MLP neurons of a small language model. Each row is named by its layer, matrix (gate and up: input weights) and neuron, and shows model dimensions 48-143. Each number is 200 + 20 x the weight over its row's rms, rounded and kept within 0 to 999. A neuron's up and down rows have the sign that makes its largest values positive.
Before each neuron's rows, "fires in" lists the words (lower case) most often at its 100 highest values on Wikipedia text that the model never trained on. A number after a token or word is its count.

fires in: "such" 15, "just" 13, "small" 7, "sold" 7, "several" 7, "living" 5
L4.gate443,200,229,209,178,207,181,157,231,200,199,242,217,205,233,202,199,170,226,197,159,207,207,195,196,193,210,200,191,209,176,223,186,192,217,215,209,213,204,207,221,205,197,192,190,189,186,187,177,190,193,220,210,237,194,174,168,185,172,230,213,213,172,245,196,215,182,210,188,181,206,183,194,186,184,224,198,219,204,216,207,183,205,179,240,210,169,193,184,214,226,212,224,206,178,184,225
L4.up443,201,194,198,239,204,247,194,154,179,237,207,189,196,185,184,206,211,215,170,194,195,187,188,195,209,201,227,202,213,245,197,201,209,215,208,177,218,214,197,228,190,190,195,193,211,210,203,216,219,213,226,249,211,169,184,232,195,231,197,192,180,156,221,194,179,161,188,194,193,228,176,217,203,204,191,203,184,190,223,219,203,239,178,199,187,210,247,176,153,203,194,181,199,203,183,200

fires in: "new" 25, "north" 18, "south" 15, "great" 8, "middle" 4
L4.gate467,178,208,192,199,190,194,222,194,199,190,171,195,212,206,231,178,192,197,229,206,199,237,181,234,184,218,208,204,184,211,209,226,187,224,187,215,216,214,199,189,198,176,173,197,211,202,217,233,229,180,170,199,220,233,177,189,202,206,188,171,201,211,186,208,200,205,173,205,169,171,193,171,205,143,210,185,215,201,209,168,194,167,247,214,226,222,199,197,188,205,183,168,177,203,203,216
L4.up467,199,184,215,167,196,190,234,216,194,191,190,212,201,201,188,159,234,187,205,163,209,199,209,194,197,186,153,233,153,189,188,205,220,211,199,171,196,226,186,170,168,206,186,196,199,266,229,193,232,197,172,200,203,205,181,140,170,177,200,196,196,183,218,238,201,184,159,216,219,193,211,194,188,197,199,172,231,173,178,214,185,213,196,207,209,198,174,203,202,191,208,190,215,175,222,188

fires in: "south" 19, "west" 12, "north" 12, "east" 10, "line" 5
L4.gate329,187,187,204,208,211,212,215,181,210,183,229,214,211,180,182,187,205,185,207,230,216,187,199,167,213,184,167,224,213,210,184,158,199,207,193,224,198,197,187,141,173,197,215,183,182,238,176,180,204,205,212,179,227,183,207,210,236,205,195,189,204,217,216,208,211,195,170,181,220,230,186,183,176,235,210,239,197,238,156,201,216,177,207,182,208,193,143,207,171,218,196,185,206,204,172,222
L4.up329,199,179,210,233,207,223,208,208,188,201,184,182,198,204,176,165,236,174,187,201,208,224,187,223,156,190,220,180,240,247,226,151,163,212,184,217,189,221,177,185,208,227,188,181,190,194,189,179,185,234,187,195,187,165,204,194,176,190,228,193,226,223,190,204,164,206,179,221,207,219,184,194,207,210,183,222,209,177,216,194,226,207,221,213,204,223,206,205,184,229,231,217,195,233,192,211

fires in: "of" 71, "called" 12
L4.gate48,208,190,207,215,202,207,213,177,191,201,214,178,225,172,176,179,226,221,197,208,202,222,207,230,231,207,177,212,187,185,189,183,195,226,224,237,210,198,168,181,207,178,215,187,171,204,191,182,193,157,199,201,201,199,225,205,233,208,169,164,203,191,225,208,194,195,181,189,238,188,201,203,236,178,172,200,190,203,183,206,203,171,207,194,168,166,206,174,218,209,187,164,196,265,180,213
L4.up48,178,237,222,193,229,199,197,204,165,237,205,202,184,197,199,180,195,169,208,179,212,224,213,232,193,193,207,213,189,220,200,163,199,194,228,170,198,171,191,197,211,178,225,179,196,195,169,199,209,208,207,230,232,180,210,209,218,209,233,221,153,182,221,190,226,213,158,196,226,209,177,186,236,195,221,227,206,185,219,176,187,189,194,205,202,215,223,196,193,229,176,227,177,226,222,192

fires in: "australia" 17, "department" 13, "australian" 10, "party" 9, "austria" 4
L4.gate276,183,179,239,190,242,199,192,195,203,183,195,216,188,171,209,240,196,195,177,206,210,185,187,193,207,189,192,205,202,199,192,238,194,186,197,220,163,218,216,152,186,196,209,200,198,207,187,213,190,214,195,207,183,167,189,224,216,212,219,226,225,185,246,202,229,210,188,215,216,179,150,214,194,235,204,199,175,211,179,184,207,191,185,189,237,201,217,195,204,234,194,159,173,212,254,174
L4.up276,206,155,196,204,190,185,222,245,212,183,175,187,217,164,170,219,193,218,203,214,171,234,194,171,214,159,194,210,202,211,211,213,206,217,202,174,212,172,212,205,203,199,213,192,179,181,210,228,196,175,200,193,157,209,204,211,193,170,220,222,202,211,175,226,209,219,204,157,220,179,191,181,195,171,181,205,158,212,209,193,200,206,210,186,200,152,203,232,166,203,182,213,192,214,180,214

fires in: "season" 42, "day" 8, "year" 6, "finals" 4
L4.gate236,233,213,247,224,241,215,211,239,200,246,198,197,182,184,213,218,185,185,205,197,206,223,204,194,204,176,215,185,182,174,214,144,178,175,199,199,202,184,196,188,211,167,215,202,206,216,181,203,174,212,201,162,209,180,235,234,205,240,240,182,193,192,180,168,181,200,201,208,184,192,201,221,194,217,210,197,206,204,208,155,222,215,182,197,209,204,233,198,194,195,221,224,237,209,217,205
L4.up236,171,202,234,225,200,185,214,216,198,185,185,225,190,156,185,193,208,161,179,195,224,217,194,187,203,200,210,202,186,207,215,178,199,214,180,190,194,199,199,212,202,216,194,186,196,168,205,184,197,210,193,150,227,207,211,171,223,210,188,167,193,174,196,242,193,166,204,203,196,229,187,178,209,195,220,174,179,189,221,203,183,180,203,211,218,170,207,222,175,203,194,208,238,213,196,199

fires in: "of" 24, "summer" 10, "modern" 7, "northern" 6, "20th" 4, "18th" 4
L4.gate374,180,186,169,185,163,137,191,207,193,206,207,234,182,189,172,186,200,218,174,192,171,200,199,240,234,152,193,209,213,185,220,181,185,184,205,184,219,218,166,213,190,208,189,193,211,200,214,172,211,195,234,170,218,199,223,194,191,211,186,185,196,197,182,213,199,196,191,196,202,215,199,216,147,177,213,199,208,194,182,195,213,188,221,207,197,201,206,218,203,190,199,222,189,220,181,215
L4.up374,201,192,213,211,225,202,229,202,171,227,222,218,212,148,194,177,184,192,205,164,199,234,178,174,180,188,200,227,234,194,187,190,184,176,183,209,185,192,189,200,213,169,217,154,178,180,199,243,168,196,209,225,228,199,163,202,213,186,166,192,189,181,194,173,228,186,175,160,196,208,194,205,197,177,154,190,194,208,207,190,205,180,173,199,184,189,200,210,186,173,211,225,198,225,202,174

fires in: "in" 42, "at" 40
L4.gate440,207,223,175,257,184,190,167,218,217,149,232,201,205,185,242,194,189,233,192,219,193,227,191,168,203,202,230,239,222,199,200,171,206,177,192,193,217,187,219,180,220,168,236,176,209,219,203,213,212,186,215,214,195,196,202,171,162,204,201,181,184,242,254,195,172,168,202,207,195,180,199,201,194,202,201,196,196,208,200,187,207,217,156,190,188,188,194,191,219,192,241,216,220,224,215,208
L4.up440,190,186,167,184,176,183,211,194,238,181,191,196,202,211,220,189,199,179,192,211,191,209,218,194,214,204,239,174,185,211,230,191,202,186,213,198,199,214,194,201,188,184,213,192,199,211,230,220,194,210,206,177,195,221,214,202,183,209,227,239,213,201,200,193,217,223,205,208,180,211,231,112,165,210,187,198,218,225,206,176,190,223,173,200,215,244,213,189,169,190,175,191,179,193,225,180

fires in: "party" 16, "professional" 9, "label" 8, "friend" 7, "army" 7, "professor" 5
L4.gate160,233,199,194,173,219,199,210,214,166,234,219,196,240,191,186,214,191,208,186,225,217,190,220,217,194,202,236,188,181,205,195,210,217,197,212,208,180,211,189,188,165,180,200,218,183,214,227,243,184,219,164,172,200,181,216,216,243,186,190,227,194,200,217,210,195,170,205,164,195,185,194,135,220,212,167,172,201,214,230,191,158,193,214,203,212,210,165,210,192,195,177,223,173,210,195,191
L4.up160,147,209,159,201,175,199,204,184,186,177,215,215,216,214,206,211,188,206,190,179,244,213,197,215,171,199,169,201,154,194,205,227,157,185,235,209,229,180,200,208,194,238,224,199,224,215,178,199,179,199,196,192,205,181,185,221,153,224,240,204,176,204,192,183,199,194,212,231,207,201,221,169,178,208,179,175,200,224,155,201,215,193,190,193,209,223,183,202,206,192,220,154,196,188,201,242

fires in: "after" 20, "of" 17, "until" 16, "following" 11, "since" 10, "before" 9
L4.gate336,235,209,230,182,214,169,178,157,183,219,211,216,235,195,212,199,222,219,172,205,162,225,188,231,247,179,207,222,210,211,197,196,174,223,203,224,197,206,207,190,220,189,218,202,214,187,175,181,200,170,168,206,189,232,223,208,176,194,180,188,227,159,213,214,195,175,171,217,192,181,208,197,200,200,231,208,179,220,207,235,193,240,172,224,207,197,233,193,213,210,202,205,201,229,206,217
L4.up336,165,215,238,215,228,215,239,236,221,196,200,229,183,207,214,160,215,196,195,204,220,187,203,208,189,186,229,212,183,171,199,198,173,222,229,208,228,224,207,187,231,201,218,215,154,182,193,185,169,221,215,223,239,169,214,196,203,203,193,187,202,207,228,229,194,191,211,190,256,216,212,202,207,197,232,191,193,203,180,222,222,191,198,205,186,189,182,178,180,226,202,216,214,216,210,182

fires in: "total" 19, "different" 13, "various" 8, "permanent" 5, "distribution" 4, "value" 4
L4.gate44,186,213,217,166,191,192,216,195,181,188,199,199,203,184,206,195,215,196,156,213,201,247,211,216,211,193,203,204,225,184,199,183,206,173,188,179,222,204,204,196,200,179,154,225,183,200,184,163,216,194,229,214,200,204,208,186,172,223,186,199,198,166,194,208,234,191,199,216,203,171,199,226,181,211,237,175,203,245,198,227,248,184,200,176,208,173,221,202,229,203,213,155,196,212,209,217
L4.up44,194,209,209,206,208,196,227,174,175,192,179,183,179,219,171,233,219,190,195,220,215,189,174,206,185,193,221,240,193,207,181,203,169,208,210,192,192,186,154,230,197,227,171,196,210,207,196,189,204,204,215,193,209,176,202,226,192,187,205,184,205,195,230,194,204,189,165,203,174,204,172,212,194,230,217,175,230,207,188,182,205,188,166,193,170,162,239,193,187,207,165,190,169,216,183,253

fires in: "western" 16, "eastern" 11, "south" 10, "east" 6, "inland" 4, "southeast" 4
L4.gate50,203,202,202,231,177,165,198,201,209,174,232,190,195,198,196,210,208,172,164,182,206,206,161,156,197,177,175,212,240,194,216,224,207,198,204,185,178,245,190,196,198,206,203,218,231,204,249,188,211,180,181,160,202,194,204,192,199,188,222,196,201,208,199,209,198,197,176,199,214,189,218,179,194,202,233,213,189,209,185,213,223,180,207,194,208,179,204,200,149,203,197,211,186,221,200,190
L4.up50,175,232,191,193,195,209,212,249,180,202,209,213,201,205,202,194,205,201,189,168,162,174,196,160,188,223,172,207,191,221,200,172,212,216,204,180,203,216,214,230,207,200,176,207,205,216,198,209,169,178,207,144,228,206,188,181,190,173,208,211,185,172,197,175,210,195,217,207,176,179,187,187,175,208,198,168,184,179,192,152,205,196,243,176,161,181,222,191,207,220,198,156,191,225,198,193

fires in: "same" 12, "following" 10, "than" 9, "larger" 7, "long" 6, "further" 6
L4.gate151,183,236,198,213,224,217,207,178,199,224,218,239,197,175,185,225,227,198,208,176,224,231,232,203,202,174,214,154,200,185,200,189,196,213,183,175,172,181,186,149,191,220,208,224,196,209,173,179,185,208,188,195,219,199,218,161,193,187,192,174,232,218,215,239,220,196,191,249,188,172,249,177,196,213,216,214,191,232,198,229,199,251,219,205,191,226,206,194,202,208,217,188,211,214,206,206
L4.up151,212,221,241,202,208,190,211,173,198,216,218,222,156,244,217,183,208,187,184,231,221,212,211,216,197,218,198,213,195,200,185,199,157,181,202,183,234,209,187,203,208,200,135,191,185,222,204,188,203,169,194,215,222,152,243,189,199,192,191,198,192,189,218,210,207,188,166,202,185,199,204,190,201,202,183,212,208,218,231,194,205,209,213,204,177,170,239,199,210,186,221,222,235,220,237,200

fires in: "first" 45, "best" 10, "than" 9, "top" 7, "last" 5, "of" 5
L4.gate505,192,226,176,195,220,207,200,173,221,218,223,185,185,169,206,187,223,165,174,242,206,224,200,187,218,192,198,181,228,189,195,203,202,206,153,185,179,185,190,175,226,195,191,213,228,211,246,200,205,197,201,214,196,186,183,210,211,226,172,206,208,173,194,217,192,185,206,239,195,199,208,211,215,181,200,213,204,243,237,206,202,181,177,198,186,212,230,185,228,212,195,186,203,216,198,223
L4.up505,179,193,206,186,207,219,213,211,217,215,249,205,193,164,203,235,204,186,222,214,161,212,206,187,185,173,222,206,199,183,204,206,208,155,186,173,212,218,184,193,174,186,164,181,198,197,184,203,217,198,193,160,185,211,244,221,200,219,207,243,193,202,205,208,210,178,230,230,209,214,179,189,187,200,172,208,195,214,189,205,231,164,194,192,186,219,186,195,203,214,189,195,198,202,196,192

fires in: "because" 19, "although" 14, "if" 12, "though" 10, "once" 8, "while" 7
L4.gate118,222,200,205,212,198,198,160,232,203,206,197,192,222,201,211,188,212,190,210,203,172,211,186,201,210,184,218,187,172,161,206,161,181,202,196,207,200,181,230,185,165,197,224,230,187,212,214,196,207,220,197,193,204,208,187,215,233,175,195,186,175,188,218,148,207,195,194,234,187,184,220,221,235,204,170,171,185,200,218,160,198,150,184,241,199,188,198,205,196,226,209,159,181,213,215,184
L4.up118,208,166,167,166,153,213,213,172,212,197,204,194,171,226,198,197,221,183,185,186,203,202,189,197,214,211,224,223,207,173,184,202,202,217,170,205,219,222,171,179,180,194,209,218,201,186,205,196,193,185,184,194,204,211,215,152,195,197,191,197,215,177,170,173,204,189,180,219,208,212,197,234,197,191,189,208,213,215,214,196,234,225,205,188,180,167,206,206,201,191,204,197,209,237,242,169

fires in: "new" 24, "large" 7, "largest" 6, "old" 6, "great" 6, "larger" 6
L4.gate19,214,234,198,162,223,176,249,215,201,202,211,200,202,216,216,180,236,228,206,198,216,195,178,224,251,165,202,186,180,222,187,267,182,201,212,183,204,206,193,208,189,192,161,168,203,222,187,264,217,213,212,206,221,209,201,218,183,223,178,195,176,214,184,193,216,222,199,193,225,191,169,175,234,190,187,180,218,218,177,192,207,190,205,211,175,220,207,225,172,188,204,176,202,198,194,210
L4.up19,225,197,231,213,194,190,188,238,212,196,185,235,203,215,167,210,172,213,208,185,242,181,202,210,211,176,211,200,196,191,204,244,178,158,224,226,212,198,196,215,195,204,223,226,212,217,197,207,193,240,204,170,241,190,192,201,202,223,171,205,236,183,183,218,220,193,228,225,215,198,220,211,192,187,237,173,198,179,208,190,194,188,173,190,204,195,202,197,252,208,193,167,192,212,200,197

fires in: "years" 21, "year" 15, "day" 13, "months" 12, "days" 12, "to" 5
L4.gate261,180,196,240,183,175,195,203,225,189,204,201,222,201,197,194,216,208,235,204,208,212,227,186,170,209,190,226,195,175,206,211,196,164,201,186,186,165,183,196,214,207,191,194,223,165,203,221,170,195,203,199,210,182,202,236,215,215,217,193,194,203,188,183,237,175,201,171,222,194,184,227,185,219,173,198,218,212,206,218,191,207,193,223,220,209,208,206,183,176,252,222,188,203,236,237,217
L4.up261,187,202,215,219,218,193,237,223,209,210,216,237,218,219,185,214,206,190,187,195,199,226,188,201,224,193,211,184,188,184,201,210,204,205,210,217,196,196,186,226,217,197,189,241,232,150,192,177,194,198,216,178,209,218,195,178,187,212,191,156,229,192,220,170,184,181,180,216,186,183,203,163,176,215,238,191,200,162,186,206,184,206,198,222,160,174,253,189,181,204,196,176,241,199,192,180

fires in: "university" 19, "republican" 8, "party" 8, "professor" 6, "politician" 6, "candidate" 5
L4.gate387,206,219,196,184,170,199,183,167,193,239,200,198,237,175,180,195,164,177,211,221,171,203,167,215,224,210,172,190,176,156,186,206,197,180,179,195,193,188,189,208,204,190,204,207,223,198,212,179,207,139,186,189,213,203,189,163,174,226,223,225,202,210,205,188,186,196,205,196,190,157,210,156,165,193,225,194,204,173,198,199,181,179,203,202,236,233,198,189,190,221,205,185,214,200,212,199
L4.up387,221,186,171,202,194,223,209,194,188,261,173,198,220,191,213,231,209,206,231,179,223,210,172,206,190,226,204,191,225,218,194,215,201,226,229,186,187,158,214,181,199,226,187,191,207,214,201,201,208,179,201,200,210,213,199,207,181,176,198,180,185,182,175,175,187,189,239,184,207,198,183,168,183,174,204,175,172,180,164,206,205,200,218,198,217,219,189,193,194,199,181,173,190,215,219,193

fires in: "at" 52, "atoms" 4, "atom" 4, "non" 4
L4.gate207,157,226,196,164,206,191,196,260,188,166,206,230,166,191,244,206,182,193,206,211,183,185,188,179,179,218,211,202,215,195,205,200,175,177,194,209,198,228,195,182,177,213,203,201,213,207,182,212,209,154,212,190,212,195,226,175,187,228,202,222,236,203,219,218,227,203,229,216,214,199,180,180,174,183,191,218,164,210,211,205,203,187,211,179,244,196,196,219,217,178,210,214,196,195,182,220
L4.up207,184,149,232,228,209,163,227,172,184,171,234,194,169,171,188,169,173,188,195,193,198,198,212,190,229,214,214,210,194,185,155,192,169,233,194,181,190,204,209,223,219,213,229,171,194,205,186,183,234,210,226,158,165,202,193,180,192,208,192,209,174,182,151,218,210,237,223,237,160,228,230,177,187,193,190,218,203,174,195,230,211,201,215,173,201,219,222,229,196,179,175,214,218,174,230,190

fires in: "of" 17, "best" 12, "although" 11, "late" 10, "following" 9
L4.gate259,204,189,201,206,206,220,214,181,227,219,239,212,179,189,217,169,223,199,246,190,254,205,169,174,194,178,152,207,186,205,230,206,200,201,187,210,227,195,191,204,226,208,222,219,172,230,231,204,199,206,217,180,230,187,165,244,198,204,198,207,183,202,189,236,189,185,174,205,210,202,206,185,190,222,230,218,195,200,204,233,220,212,151,194,223,200,231,170,194,189,217,214,184,213,202,177
L4.up259,225,218,187,181,221,211,195,213,180,152,207,206,172,219,204,206,176,181,192,189,208,235,152,194,222,211,161,201,200,212,223,165,184,204,212,187,198,193,192,222,225,222,241,184,199,201,183,204,185,200,208,216,212,201,213,253,229,169,177,187,207,223,213,228,212,179,204,211,219,176,226,195,219,194,169,255,205,179,195,225,209,171,186,208,173,201,216,172,209,210,195,213,208,228,185,189

fires in: "with" 18, "is" 14, "than" 11, "time" 8, "of" 6
L4.gate421,189,220,188,213,220,198,214,175,196,190,211,221,241,213,234,197,216,206,211,205,223,201,180,174,179,210,166,239,190,214,203,221,185,209,182,209,230,192,208,206,202,181,215,188,168,226,229,216,197,189,159,207,212,159,192,193,215,195,169,237,217,190,203,195,196,209,205,201,219,151,233,196,244,234,194,198,190,189,199,186,182,161,208,176,200,181,208,160,197,201,207,220,174,188,206,235
L4.up421,184,193,179,209,199,179,178,204,214,195,213,194,170,185,205,206,198,194,167,188,206,183,209,219,198,223,219,204,174,184,235,179,194,211,193,189,203,240,211,187,171,227,240,194,221,186,193,242,207,241,217,191,217,193,192,167,173,182,197,166,215,241,180,232,181,194,184,203,208,180,215,191,212,204,207,220,184,179,191,224,215,182,221,187,189,184,199,211,208,209,203,223,174,219,177,229

fires in: "most" 16, "did" 12, "does" 8, "day" 7, "days" 6, "little" 6
L4.gate87,200,181,199,204,198,239,206,201,240,226,185,228,221,243,215,212,208,221,217,177,234,212,209,205,185,169,253,179,213,178,226,183,218,197,231,189,238,213,188,204,189,229,192,211,191,213,189,219,184,217,197,185,195,195,202,209,222,181,162,209,228,191,176,210,198,173,175,182,232,183,211,217,224,180,188,224,210,215,209,163,216,182,197,193,215,228,214,176,195,189,205,165,202,215,227,199
L4.up87,224,197,210,234,196,202,195,231,208,217,204,215,203,207,188,205,210,188,223,225,210,189,215,184,208,213,260,178,204,212,198,222,228,191,193,223,189,177,234,206,210,238,191,230,216,198,171,203,173,221,173,183,225,211,216,192,185,241,210,185,199,184,185,235,208,216,198,217,244,174,175,205,183,227,202,198,227,170,203,206,233,206,185,228,202,191,217,184,185,218,210,196,221,180,233,229

fires in: "because" 19, "all" 18, "that" 9, "though" 5, "allowed" 4
L4.gate82,180,236,203,190,177,214,192,208,242,182,246,208,226,181,165,201,213,187,182,205,158,224,157,192,217,237,200,200,161,181,183,190,186,208,190,193,180,209,227,201,198,224,200,220,196,211,182,204,201,198,188,207,199,195,239,213,208,193,210,208,204,198,196,173,208,205,209,237,156,164,213,204,233,196,162,221,206,216,190,231,209,203,180,208,234,170,226,194,200,202,181,201,166,223,216,229
L4.up82,178,177,224,214,193,185,160,191,202,221,242,195,191,204,177,206,190,167,199,197,227,187,187,214,225,205,201,226,170,204,174,206,237,159,200,195,184,202,209,223,216,184,186,184,215,194,197,170,195,214,227,184,160,219,190,200,207,168,172,200,192,212,188,173,164,198,206,188,215,215,191,213,171,186,188,203,201,161,206,202,199,204,151,176,199,195,189,201,184,196,206,200,193,220,194,178